config.yaml
head_dim: 128
activation: "swiglu"
norm_place: "pre"
bias: "none"
init: "uniform"
init_std_up: 0.0447
lr_mult_down: 3.0
warmup_steps: 200
decay_shape: "sqrt"
train_tokens: 319700000
MLP neurons of a small language model. Each row is named by its layer, matrix (gate and up: input weights) and neuron, and shows model dimensions 128-255. Each number is 128 + 32 x the weight over its row's rms, rounded and kept within 0 to 255. Numbers have three digits each. A neuron's up and down rows have the sign that makes its largest values positive.
A block is one neuron, or neurons of one layer that tend to fire together. After each block is what it responds to, as a language model described it from the Wikipedia text at the highest values.

L5.gate81:095096124066129126054203139129126106123105104133122119094159077076107094097092122137169132112083107104163192117147107118138118146070145128165106091105164098171077081166194122103135105130107112144127120109079136128139183123120147128108135086175105118176103152128099128163169079110114098141093156091098164150103131087152167073114090169120138142086162099117147121084152143171166148095152
L5.up81:121111101138164154099144166114151154099146070126145120156144134113116108019117149129119166139139127090176145167035183117158102118033093086110165102118149138210118141150130122177145084143129130103108184115071088083082115078155125141131090118232105109120110109123121121093173120117181153111091140153182142135148168108130159117102120097179115126112087124143112103133143105182090129095116
L5.gate212:110121122210149093120110211106099154134120069140095179102080089128135155137085132133102123091166192113145133080115146151110164105101159154126157077095127151088082114113131136139194114096103124185100126140133179118106177102114108182142176134142119128150182148145099085174152124092115101116126143111102157093130146144100115120105127160141133107114114109111150210147111100117148112093145
L5.up212:149114105193087138108145141033111106157124146090141151163134146170134163121105107110115148097139091118126093126149152153093106122018180094154113159120123134172135170147211135195116117125113152120159116126152155212114164072114172131147097106071139098197155121185020105128135118148129117103109145156105123114144128139199107151101079142187076076148104068135083140138154086122102119106125
L5.gate360:108141142126118137080088127109157104116063092166094104137156139160096187100112097108101105096135109101153165140125150116111188060099138131119070133113128131110118100099103165163152159098127108137078187146122102119107152117118033124157169125131155175108131142138097121107169124064164127150091149104141059140123108067143119103148106155159186131176108123094116139121160127150153091113080
L5.up360:078168096148116085137109133179121134099143133071171144111104125124122139153153145152135111159152162159099136184068094124107126115133112143118146133133128151105133097123122164128200207061121105134129158184128128146096128111157132122140102127131133180128093147072147176154146145119136157135119120149119128133184117084113159179093088194155108038090119110161142103084064106122175130175128
L5.gate395:104116047161137161062119160066151077115100144135175138157146094141102114102121175092148061169140162123121107178075161105126116079136156055149117180065119167101066100172111106057157125032096150103168181081137108159166131092164127104112137124138101146161079110114128134107133184138146155135122165127106165110158145131153074179094067141120131075136140112159170140076147103196179086063132
L5.up395:103164123184114133133166109093125081177131107105118118079125142070125116149101110158071173101130150189093127121130101128147147107091097090144080118121164110146104143081077152110143122106156113156120117149114129081121084112147080137107172155135123111147092155143133115126170126152172129125130098136203132087086143119121184101100122123141112077133091152133125065122092135163128155108088
L5.gate519:130126101131193140183141108118093091136112154087147088156119095145159104120112070116129137187139173088154185130123130103103198128069142188144113122114138128096123149189118123170131088122113151117190119102132154113119058144147138139082108139182117051092117079120115125089131073147163133108080088136126091125131171177103100092172139135164101122169145119166105164098125095208159135131178
L5.up519:111086098079145129089110124081169111112097104147118096119133154117109158090126157101079106138167208188146064128162137146093110179108156140190165134125164161117153137096123144145141054148124077163142135107047106085141125046139111091138119141101163130117108091129142116212169142126140121138079132132147118113163141112126130133177123164145123148096170162084121048088147090072139107139140
L5.gate554:062106107102123204142152106074089066129151079104100112146139143190151087139149132125141035133145124117124141146098153121105160128123111113099143109091136117084136092141113146150148129101141091102162128128128148135171108141139181125106151128158130100112138108079051087161139104129111141111163103103120148124156142140157175141095086116102143172215102124126163139109113131146171062184115
L5.up554:148124125097109182123077113126108132121139128146134164133092183103089131126098086123087131138144157149109160114108149170100065155046121212197135156087124093108136157139108128142106127183191203204149122144163144127091155135084161145147093091112104120128164164124204122097091113159168102146139159098110160089134102167134121077100082057150099102153191176146177146106114123134146106095120
L5.gate654:136084138176155197134142158149150119092126143166108087104144113168095047047126194200137110113124149171136132088096128143112092177077105104134058103135162096109112097084108156162138073124073142101071138129119163143130121139119087178075187194144085116125165119162136156106127134078144094142148146126156177123067157092175136112101136110100098101142095131126079155093141140167187130118130
L5.up654:107124168085100146120108119179135069077133111088099128151141097117148105126115142088172110117158132121114070079152146153187042079108139135155169157097102194100128067123146133167133088132137137106140121125115155171146164048135117112110191169129169095190086131150117115132168119165106185158073115128150101123158147062126159121102129130054156109108148100073158111056134187155192088139101
L5.gate703:086126141088085147135100083123058153018174151144110112096165160129156108172168114147100124136126195104121147089089186128077095082149156139142124077100094110087144090136128072094106097144098116117154121180133175172156112048156143137102169172106162120116207119122140169146095083114159109140060125110075128105124119125183100110104184166200100101128080156108181153119154159178133132151104
L5.up703:153146128056133072095135089147153183141118087133135123142101176118114154077132067110185170103097063083113121145119166115138106143117091140159090105124191032124101119150092147133073142176121131104141150157170143108175147063189134058116154136099119149147167105120145122138096099126134099158148143190122127120131081111090155188118153146194106196089136160114111134148128147210080141103230
Description: Word opening a new clause after a comma or conjunction, just before its verb: pronouns and who (he, who), and, or adverbs like also, rather, finally.

L6.gate239:122121110099160095102119149126153163107149144137105151137145182193107072144153090150133180084105133128104123136122073220139074150109133059135174149067025105098148126130139096100094101158105118087154138163108147071106106062111105123117158140121119123102154157126118113115131122166115119154107160144149148086122080144135173140148106109123090124121071107118082157141083147148123083115066
L6.up239:160105099039166103152090218113082167112094168130093140116173088098132129119159086165111164124112111108147053147109153141147168089141181059131152161154131103144116123112180152090143123156147152100140168131137086179089109135138108075177151077153126164128139150092154100101145145137140113123016131110137138135135134133147084095108104131102148171139119108086112148167050084185154105109153
L6.gate522:131164081097129157118101128165128194176048164121070133215158151132083110067141122125125104180087076164093158143082144181114129124127126102111128148072141100130110093099130138100127093156065078158209210148157112126121134159123121120124124080151087128149082180066110173122119116075088132102151132140128155099121144171121124074165129109141107212143103169153088137128116125137132131123081
L6.up522:125145099115105181089122143168098162138123157061099124131139159085101069139131148194109149145089133103134128127109136153076151108126128135153110179117181105119107096145110130159109104150083084115161080150163077143147104120120138146144097133154036103160136113145093163132109115104102094114114119141199182064134134129172069111075136089135085210118103103138105126133101089145109128101077
Description: The first word of a new clause or main predicate, usually right after a comma ending an intro phrase or noun phrase, such as he, who, where, which, at.

L3.gate502:113147195162087103131121112136109124116117165129116152097148079158118147138140157139095074154128113158134173107119167126132119132166170141100152145125143173134114156101143123139074143168108118229149116123106142088091170137138179165115127081092109111123071150155158183162102107138061133166133157142096134162092105172115126084101166069105176107050121141121123183165158109124107156113065
L3.up502:130166121129044126136137182124144112160145166155140138094144081152114183144146120113093074094133119079122195117087153127141103076157147201079137127158174072123106131096161141127076097140166143126126154085126156114114124083151098171111137104156141110107127116138102121111142111236068152124141137152035095121094173132094087083116142109164188134058124080176131134146142106171052124110105
L3.gate520:123188089095129162166130094110114156113157104182160115086143094162137113172077159162150080126174108095079118178139144180117145132136093122127115113126160132068107158080154164115128055187123143108103099104187125060158146173138146158082115096133102114054106142148154161184103088182049133109084123127101167125097162168149083088170163157135173099099104141184127123141098115138063100150094
L3.up520:113113168163154103126153133110138131166152184109092163124129151143108146097187150092157150181120162116136109111153123120119099060188169100144135193088103139113136107145176124209140146119170133145092160104119146172128123130098123103104177079135118189164198148147176132062116196160162144162146143097142132121138111158092176071094055119120135119117108086147175095087185129147161180138080
L3.gate524:097082150105201080152162112167075120102110153105183128120141130092093115119154135136090106123133171159207157117109112081083120163155127138165115170094139125125103170110123143140088094117126112150153141169168089109110081146107137146073069172122149093142154146075101096183126115172104136156077175184088157111094182114165147130151191089123133137116103169153093146097107127172165173211189
L3.up524:118127158173085133155149111113126126082101129125122175177081119144179137129066153155084116100115111110082139097154138102092121150110078131105154134128127101111126138175095131150141082137172133107082194073128125166125125171166116095134178184144121090097131116109195130152147123109112099065146143131164123140113169174135140133172146140108162154133148105129169169174194156121106115137143
L3.gate559:139129134107075141091163092116079130092170152104101110098121188119145160058141150151107128197117104142170108133142140095101109153125111131135181175081154107146027158164176116089073150164163156152173111174081133145119179097141099129172088153128111096101093123132133123141188073171225172077149113128226163077111089143101121162128130120148138170121126095186099158094182166080153074157108
L3.up559:122158145100149092117156140197107092140114229118133128144131181115186158110160136083098107146133178132119090161127128147099057160033129130140103128150131106146170162118173145146084114100130076151141151123130128153151028128075140089056100199129082119138140137175104118144125154140072169128149108097151101122161137122123162128085151138162150123113124116105102135171073142153079107053102
Description: Line-initial dash opening the first list item after a Wikipedia heading (Bibliography, Personnel, College career); also possessive or quote apostrophes and table-header tokens.

L5.gate4:051109112116067186205145094170134097111156167122170094122108110132126138123182184126123121149089168142150181086121085146125169176081137154092114166106112147072100123103106117091110180114111149121120142120138143137108191139080093115133074152163095182126114159049149152132119135053205105169112114098117134111122116097102182137163102138112176150173130150170142144164108148173152147114136
L5.up4:102122121108171132126172136085143164158166095190145189121116145099097108166103142121123111108132152101103193139082140167107151139159125118136131096136143084120096059093104128101081132122193142100090090118160135156185121148124101115070092149157105136111124049102101184145125130104135147124160153092164157130110130131126142101129141141116099150156121146192198147151100152142127189099154
L5.gate28:124142134119122147163122085146143134186156172128100106168128141134148108067141197114136133110122172097147102141124126096132149104149104112093059143114172099167181149151092132124113113136094110115137137177100139153141138094121137130112114110155151134146080121115131077094136102136078111149041133126147088173078076091129102125108141133102085176130091195169128175169127166125123173106083
L5.up28:093145134114076167066160149107119122121161107096187143172108100099135087149113138122130118190161128134142145111100112129119119113098122068140161158187128168110175072118147106124141142135115137129141116173062134166116101209168119091148101150170129083151089113147115143096135101158134082186185131162170182111099134166133168205063133125113093167120097106102142101142125109131217167081106
L5.gate41:136145096158124168143126134128112067157116149091142122126193140118101086139097159116119120097178182140152105162091149142162100097148148145104066123099150141115124095106053164119109173118145137131030134117142164141127111077149125093167142069115112133110128072155143133104156184120112199138112129118122067078152109147112082143151160122118143107158180099117122101104107175082179141140087
L5.up41:066101131191119119092116199097050054143103108105124098145137127137133146163162184141117115117140142142126172143117124089168162112099178042097051134049135134124123094099111120169121119082144113098073139050161075116183173115135131119191107143125161137158087116138042097133162150163117109121139194122113153141126111137123098168116198151146179102119120141119085082119137175078116105148047
L5.gate312:088130144041137128085156129074160113078133152189100096037131099088143131119095133078148148149174170118156172096086190122128142127065107127095169155126096068122141085112058118181102154122135074114133111075104135186097059143147092165132109100160091115169148137057130139120079124144140207113108182120119126141119152063132151120151138156139096144150191145112074145073127135156165129144069
L5.up312:072122135082135090097110170143125134104172171167176134115124140124140155082120070082083168128104195154135197067136160133140127160130133101125176165093138163171169089103125118124172153136141174137131145179146102124118166121146131136139081159111131094110107167165181101108122083118087120124116120170140080125173104133141108214138128110156166175119096086161163156101137181174102112140149
L5.gate411:140142105092112167150146098108130101134070129138120117154130114134105118153155154127164120151184135174157162162098067098102159126115104146094100217130146164148148103066116130082119129116090123165089125162174113101117151091141121103100118118124147132150095124111147175135162101117171131143047106186084140115093077088139154141164167164148123111119159150170150136163170143149097139043151
L5.up411:145151127147157157158114143102051142113144158124145127191127120153151135129113163092106188176114170134080140122138127141186133191074086165113141173134203143152127093092087185117122132113151158126122100192169060120146108089132108080074086130164122159122097105128101151186120166164149128099121121103155103112035137103096113165137167082159120085124144074153163161102111170118124118122139
L5.gate525:154178200169094147132169097116092172098151136122174115117102148136152121085128155113103076152169161147148116150133120120096171117054148189086134130068119170136171123167107090167160125135107126107115144112121132153105155167097132098161184154126157081106100106127063144140085149133108144121162143152101100146071187156070137160102107153117171137144166202130129126131129111151087163144114
L5.up525:148090114111109135131147101120198142073071094101107122137084121214153178090127148109163143119124100165142111112123065125111103103186144110145117148175106065169054154072155177123189111160134064124142141132139129136133134096127146089132057158131193093056157089130131183097121199106067160120068104118101214124182180117093167127114160149125132156148176121158125146155165143127233105163162
L5.gate538:080141172187149119102120119073116168165163156096137155163112121070097101188116175163125114168111150106170171088142110039137112094099121101085151134114138125117201132053090116131125104111064138128164093138098096089138160108155070142127103101186123124116142108133144125123053147116083130188156108114145116138085129153166084178056129134083155141096143170144106104157134178121096164118119
L5.up538:113164108080092160115118097085134148146136120145136134168126141106137096125174135054094161199156110212151193087115094114121125123100124129089117067135098115100148088100096130112153184146127146117158161156125119123081150103156061134148137104120095146124118148171142117083086071105149079176133144082106086132140095149142143165106159120138177188100109175087059097118209166121101148097164
L5.gate629:117162076141051059191149137155092146094120104033100096121130149114167136183130169162159113123105121127108171109145165095118118157075106218081089171074105113136110093180082047148155146101086126160110085141140083124119116130135129131140112093168101079153075105071132107136177126152101159117121123163131119099145040112132165154101139161134126102134178141159072090117156122167122201114079
L5.up629:122072091111135116148125174117142117127138174105160098151126107157127152171087123127180139105113181113115125114148134137095125144112170106118130117165172153035130075067078109073138141114114128085120144090159154114101127131052094103097145111106150144106098245138157092125087156184123133085153089112123112121103146177117118166102104121101144143099106141149113128146093125142112104177105
Description: Final subword pieces that complete a word split across tokens, such as illegiti-mate, respect-able, cheerlea-ding; also possessive apostrophes and the last digit of years like 2015.

L5.gate141:166143065174143174129147134110124137147115127108157126130109104134109082111090140188113117074143157170114064123165104075159132168119135105142122165160124096122190111151101091103159126132102151110130146111145097128145096109179167109126116142157114134122129151168135126104121140154109164175090094157136180137149104089186131092100072123127121169183102145110126078056164179080145104074134
L5.up141:103086121175163143110073135128085177130182207101081103078116125159123186125145074125142124098116143114121117146098180105107170075165130150187158118069098168139152149115101098101135124077090166183124105147123118106159133125209117173144146122102093176137134195112102124199132141157142160141162088165129113135124128129101157096144106137125155156138162122088124109124116155150141062102074
L5.gate196:083086143134136166166120135134112164166187148064149174124146124096138116162118107146116082112118115141116099093118113153093160131078155105059122133190137086164146122072082089118183161125128119132080085107099146150079180116131130145219114154075115107184069125145139154167104088122184118177147118200073128124152211170128137178123099136102137112139122098122133091147156074112121097132107
L5.up196:108125142124103169119107165186124152159131146068119126152131071070142107148104081150104109153148117134117127101113159152136105110090167127080150172129132139159083074105124117145144193164103135119132102155033160170135161109147141126197128152057126187164133122159155124136116115171141090131159129158105134141163138127141126165124107170108152064150107101117112077139133067134153080092094
L5.gate306:076142101074117122092117198161113085134141093092121118107143088148109159166154110079182166104112107160095139155144174083170157147111163128110120116126110125115103052141094116117114136167090131057086139141158116116070181106145132157128083117095093151135098181150104138133112119077143110154140100124049155115130093162166150190121128100102139104205171166165088081141164102131169079163101
L5.up306:185152114164124182157105180104173077131194149141128113127143082081090116145138112134179142094125087119128154125125111149167174123138182121092105026141138140199103067147105105192128121152149132137127124116115129171149157083100094127159118100135088162133193160170136065209116159148211128078141135085128098146129154156129185101173129128109179095153162123129124073123180097125168101133135
L5.gate391:120111187133143181151133123150135096142140097105104151178141101127127135179191136148149111135112129132120173138156146097119091148133185176132136077067141159077192215115128120139138119149098059190095126158152164095153069148172145195114074186130133138081108134125152077150093156102136124141164099133128144184088104155110107167126080151165171073135077078126113072145092149110132147112112
L5.up391:071096109094097138146165137128123123158139155186114142117169144173046130127126108128151048094183136095119186093081101070212127159128128114104160158134134105114122168118069138099172098131131111140071099139138139087134101103110063167181146130108120142152099137097147133196143085131105126135153130137108104081185108080151125117158069195091210060133104062164116111101095144091131141136130
L5.gate542:101172072078075185160146167112095146171117153045094198149143138169123133110088118091090126114088104131123123163136149143152129133101144104130096114113150115089145111136025108111152122088088121116086113191207149136166070180124082130106146107113123161136104171142181158119110138124108120109153113129093108117078102136121229160154111170178177109175144102120130125132147120145127073134117
L5.up542:146147068071118158041124171154093140128118177112093112136148138090078122158125122076052119121128159165141104152134131144101164132085123151160086068114098114151124109114159099065142096111152135128108119100160141132134126112138144066117137065149131240138117149119170101107126125149109172176108145130107091192121145062134143150189106121143180160116188114100165134081188137090136105129137
L5.gate597:118111153192125168172116141151103082217158142130101064151118080120078099148163184133097080089145149143143185091090081130125171136083161113107135113071166128127110123142110096107125123183129188081161139127066134088070138125110091097145113149191094134115124136106164153095116097125147140088118102131131103085132104143187072120186092135116175172116094131120118106077196181090161111151161
L5.up597:068103117091069142138180091128124082105148122116129098122162125095090107179164146173112155141112120105099103179100107135160140110120145123105092159036176176106156141137081108091110101165118136150109128185150090126175094073165150170062070131103154132214077160107073108172083106113155116151099156128135085117173078179111138116145154152121072089116151117116097141159126213161144114090170
L5.gate627:134128131133119200131123162089122117113088091130179145162130116135083043194131097114167076119095149135137204136139153144156107158150089120084075154118159153156147150142107110149107118076114109113169183121108154097080165115139144107119087123079137114146120093177177110151168096107155106128153132133112167153163066131105145184172095076069140115181118077096107036105137179070134141133138
L5.up627:165178153117117175160118179123145132133164118127119158108188158141117082181069161123091091130090154141170127160144107161190138113122102095094063156151126074112146111157127104132160127087077152144128126103070176071115108146142135139095130167135171180077058138189162132219116108172147154150121128155085099201130121168097121145158125094057168138156116146128130108101119132101126115122135
L5.gate628:140157095109126143103134162152135109180100126109083106125198090066131101128095157151088156078160167140135119102146177131141095112157154181164090044122165113136145073205109063124135103085124113152129120153151123134131117074160078158151131075112133167178106091150146114105131139153176140089118162160086077107165074095159043154102173174152113089174147164109105119099137104129169089094073
L5.up628:141129100102115120122111099183189129222125121085095107086126085080121168194145153156151111081127128109165081119129150108200153111114180181147171120097177107140115106157143085149123127108089182139167172159189134120091099084192117060148105138113158203162120174119149125094128133128145104109144135133143043123122080112066121090157192148129170106135163163171092132137173099084127155110100
Description: Last digit of a multi-digit number, mostly years after "in" or a month (201|1, 195|8), also ISBNs, DOIs, database IDs.

L6.gate121:095118092178119104146166166136186144090154116123160128157161178146087102125082164118162168153135137102101121124059089091108180088089120143104092127142117158097135146148096122080146134141083127201149141134160133120078081134105096142190116127131152122172146112103192137141125114159142118131087000050146111062110078123079134066121162129101141067146122167107116088165102153074129065120142
L6.up121:118147117149137096131122128200168144092183113079155163161143161077140148126052112138100139150116084163114115145064195069134126110132176115036127092134131177115125083062095143072119138101095141130201182173153079138131168126209119097162081152161131091148110102144137079158137132133086098158131095112104107100116122156156168144147077129153129138113226158122128114139116170112070145127132
L6.gate330:096094117145071133141140148136156150147142165090146128140055138138190183116130120116123161130139107151175158072083176151124142120083127106138101185083111099081032110139126130132093185129139141149119161173103108083093169140149095083108093124170125087103077198099169147133151123119138098153129157127113095146156112123126170139163170108092106147082124126119088144109150131127151148114147
L6.up330:180156147214188163183108139182178160167121153033119159117170137086121115185066158111151119183110131158114169061122111107071096139118134066143128134125138107089151148117061066117101100123097141132176134131099152124094185088131183127092164162140122129131091152162159131124112141118128159144115086134114107080080138120130193102127087092148151047126151136186181121153124088217170117117096
Description: Apostrophe before s in possessive organization names like Women's, People's Republic, Children's Choir, plus word-internal pieces of proper names such as Hip-Hop, Sacramento.

L3.gate13:169177134149076179180110134075104091145138151111117134107150116067101114206120182137139097131178143155115066181134141130152150101113155177109046123111206156127117129118106086112104137157109110124131095149155082143177159129137147129100086154108136139177078140153116090135087114121086098105168157109074096123126067163154115121116117103071101139142110086127106114121177140088095146123039
L3.up13:158080117140170104123153102160108134054088067114097121115126148108164167078105125093087145115144130138132134172111073085167095116149081031167149111082192152127073084150138149096185118113073129159129136138155098071176126136154149113144112149163098123115101186176157200126151096081188156126135113101145127139139089117155147139089098139166115077191122124100123131100109142121145101130159
L3.gate132:139134170156083114149116127113095100176137140084121093116111081057130202210145157119171113106091125194130112148101120125132160135169155125112057111169137082132146120111084113102122118167205146107107084147180137118116131151127117093144133157072108097100102094171132196134077148116143146098146122116093145120132107183111150157128115147133199097194082112107144133151135110103099160095113
L3.up132:097127123164088160100135140118117123118189100072108158144128148134067111182165157151133118094134138192126117173098104165165125058151161105039115110120126159109078147116142047162125121130204113127096180141163117105125131118156092158146108140159108171183102088190118132156145123114157115147161164117149081164078134131151124109132126159124116060131098110079149065167112186135145143110110
L3.gate355:091117121165146143119178099103112148163153157161087096121117149171130152047156082137137127096117154115121135157135122127151083175078096124212117176082095129100129139112112108121207083097090126131118138073094069144115143099087112144084120143146103164130127146151174139178140103159119105081097125092138147117122109143121183219131139115149138078150042080140117189125139161081079172127134
L3.up355:173162112126140193141132133097073125195094112109133108127127133053038143255094168111135097092138113176150122138119122115222170124122148126098067140105155144093141100122113122139131153117121139114073126138134116074136118103121127085155069091055133167171124124140152116189105149124156133167170116200128113160124102106125119142132092125154149096139057116155128095131135136114093093129075
L3.gate701:088156103128182176174096057114175147130255117084152088103120148108107085105088159141108141147122105152086114165100110144189178141147204096128083090100126096130156148104156137135116116094121162161049098084142108155138124145174100115122071165118119127141147151108102109162141121106071110155097099175152122112132130120133150119090134068134084144178101147138072145102056122110113170117132
L3.up701:152113099040135174112123141131138135155103128096119165161115068115040151125094172051082157177197147122122089142143150151070150161162084116105074139116127072126157102139164122146182115136141122104140102134080106169098072092160166110130078079138132123132095115143154126158084161106178111087129088119133094102130140157151117165147097147134135115103116107107128137173135154097068125140119
Description: The last digit of a multi-digit number, usually the second year in ranges like 1935–2013 or 1255–1264, also ISBN and DOI digits.

L3.gate21:146096146141121182097160142122073152191103143112121106140171143111132071139099113173124172150137139089138163151100065133109055089152120084137152199129119124180137138136103135113079177124127165118063139090151104132219205132164184108127122189126129198135142120057081072122118109108101130128119143128119135121114127094109161108178103123197099096109147162169147156094170124116117087105092
L3.up21:144113046188089102162136131144206173079122080146127114116125146151123113100151103098183118141100132118100146155063123103124163111134174087111154141105099156113173163157165129134134168103172111132160195104114117185090188092131114108101075167145107175140122126118154111121117142090169170139148133148091142237119099097131166115109090163174147092132124162144105094140109055176178126130086
L3.gate330:116116142082144108151090166148134103116146150145160109093181139145148127110102109110103119155092062075178184127112102110179040116148157112126141150097129117097119114109106193122103112114122139131127139060080137235161159126120092133108141146150179137161156118102123112116193169063109131138160117162156058104105144115100164108157174179132136099142061140153060141125130135179138152141116
L3.up330:125114052129124127156136161152141137088090144110177127126128158194153155079143090175125114128073107080058052150101139142093127182154107065127135094166126171151194105166110168172128139155113105112129156125122102077192138165121167102106137110127094133127111163124116078121094187124115091131133128161140169162153119126180103119129087139153114172173109158176162123055173123137103122141083
L3.gate632:125159110062191109153097141127127165146062114153103146136077151113067151173125117169137121064092081125163142119128098061153140138160142146118102113149172107121127155169152138121148151131075089104163159098149183064062140118192123130106154132165121112126106142146120075080106099168123116141121183089164120136114149125161115073137136135184118203108134192116161126123170155113093105120135
L3.up632:127102070074155109121122129112118135115172137202117139132113147141124089169131141119132122060122097123147135106159060147112094124154114114147143095062151116070108185112137151162138149116093177124128134067096173156142145119145130111052104174189109156185090059102125123138096154144173146126107137125139132096129136135180186130126095155128143102147158147100105096073058104067089103110077
L3.gate696:107124092117105091123112134125169143136148120121144139166205148129129141159145195145134125110124085126162166093075120139137123084165110135131080150138150103099153074093143175120108107136137101083139107122135189122170143140147081173112109160128115194159092129069122099110148120156138105131108161099118072116150187099167113140087152148168110129133033137192124149132120123135162151140081
L3.up696:118116135161147073157094129120125110057136111045170122127154178080096175146113122084132169083154060120144188130023058179113138122096153148132144169090080144125129147127106072168133132134156113136139201119105125139118193168135119100176145184123122149138171187096123111129062158143153130105153084173146159117079100145132140083175160084174150091111110144120122114166092148155174097113135
Description: Subject pronouns opening a new clause or sentence, strongest for existential "there" before were/is with counts, also he, it, they.

L6.gate255:147088151014095200087134126127167126111110093107065089140169082164097107154153117108147125174088130115147152154119097108131131169139145130161102154085136143136115141158076114092138148114117137129154102109167128123133141153155107170176092108127161171104084158160120147177132126137116095169158169113060152145183104147182098125152093141114136099187133166179121135109163139132067124090086
L6.up255:115099151105095168123079202089100117136125150132139143133125174085093108171127123086122147149173143101084154106160175119117156168093147047151115142103142110140172069106069125194151153070134091073192113124129095149133107147156059119159068174098206176136103094145144116201117126124091113156133121102140125152134124097186132094060135143163180155135113160094134074108161137136161129108113
L6.gate551:098140108114102218096099172155116138074128123151084143136149122134128130086107098234095151161048148129122097158146146093124120117152160126159091121132197118104108139142202073150137107120193146116162138104142106120145121099176106111116111177139111118137141195206124169126143101126190151180111145101161101125156162144135122127091131141139132105175087083149115052060194190123106133087088
L6.up551:100137095107185120140142149061187093130130129102134145143116043128154067147068126158128106057111168101120209170156171036154140119084156083099132144085135177083109151132152094127133104126097131087120195106096085142103139139166094158133073122148106150077139132142121102157132113114165159169126106100117113138169205096137126124119177130171169126133155101104122102091114146090045118101166
Description: Final digit of a four-digit year, mostly after in in biographies and histories (in 197-9, graduated in 186-9); also month names after In/On.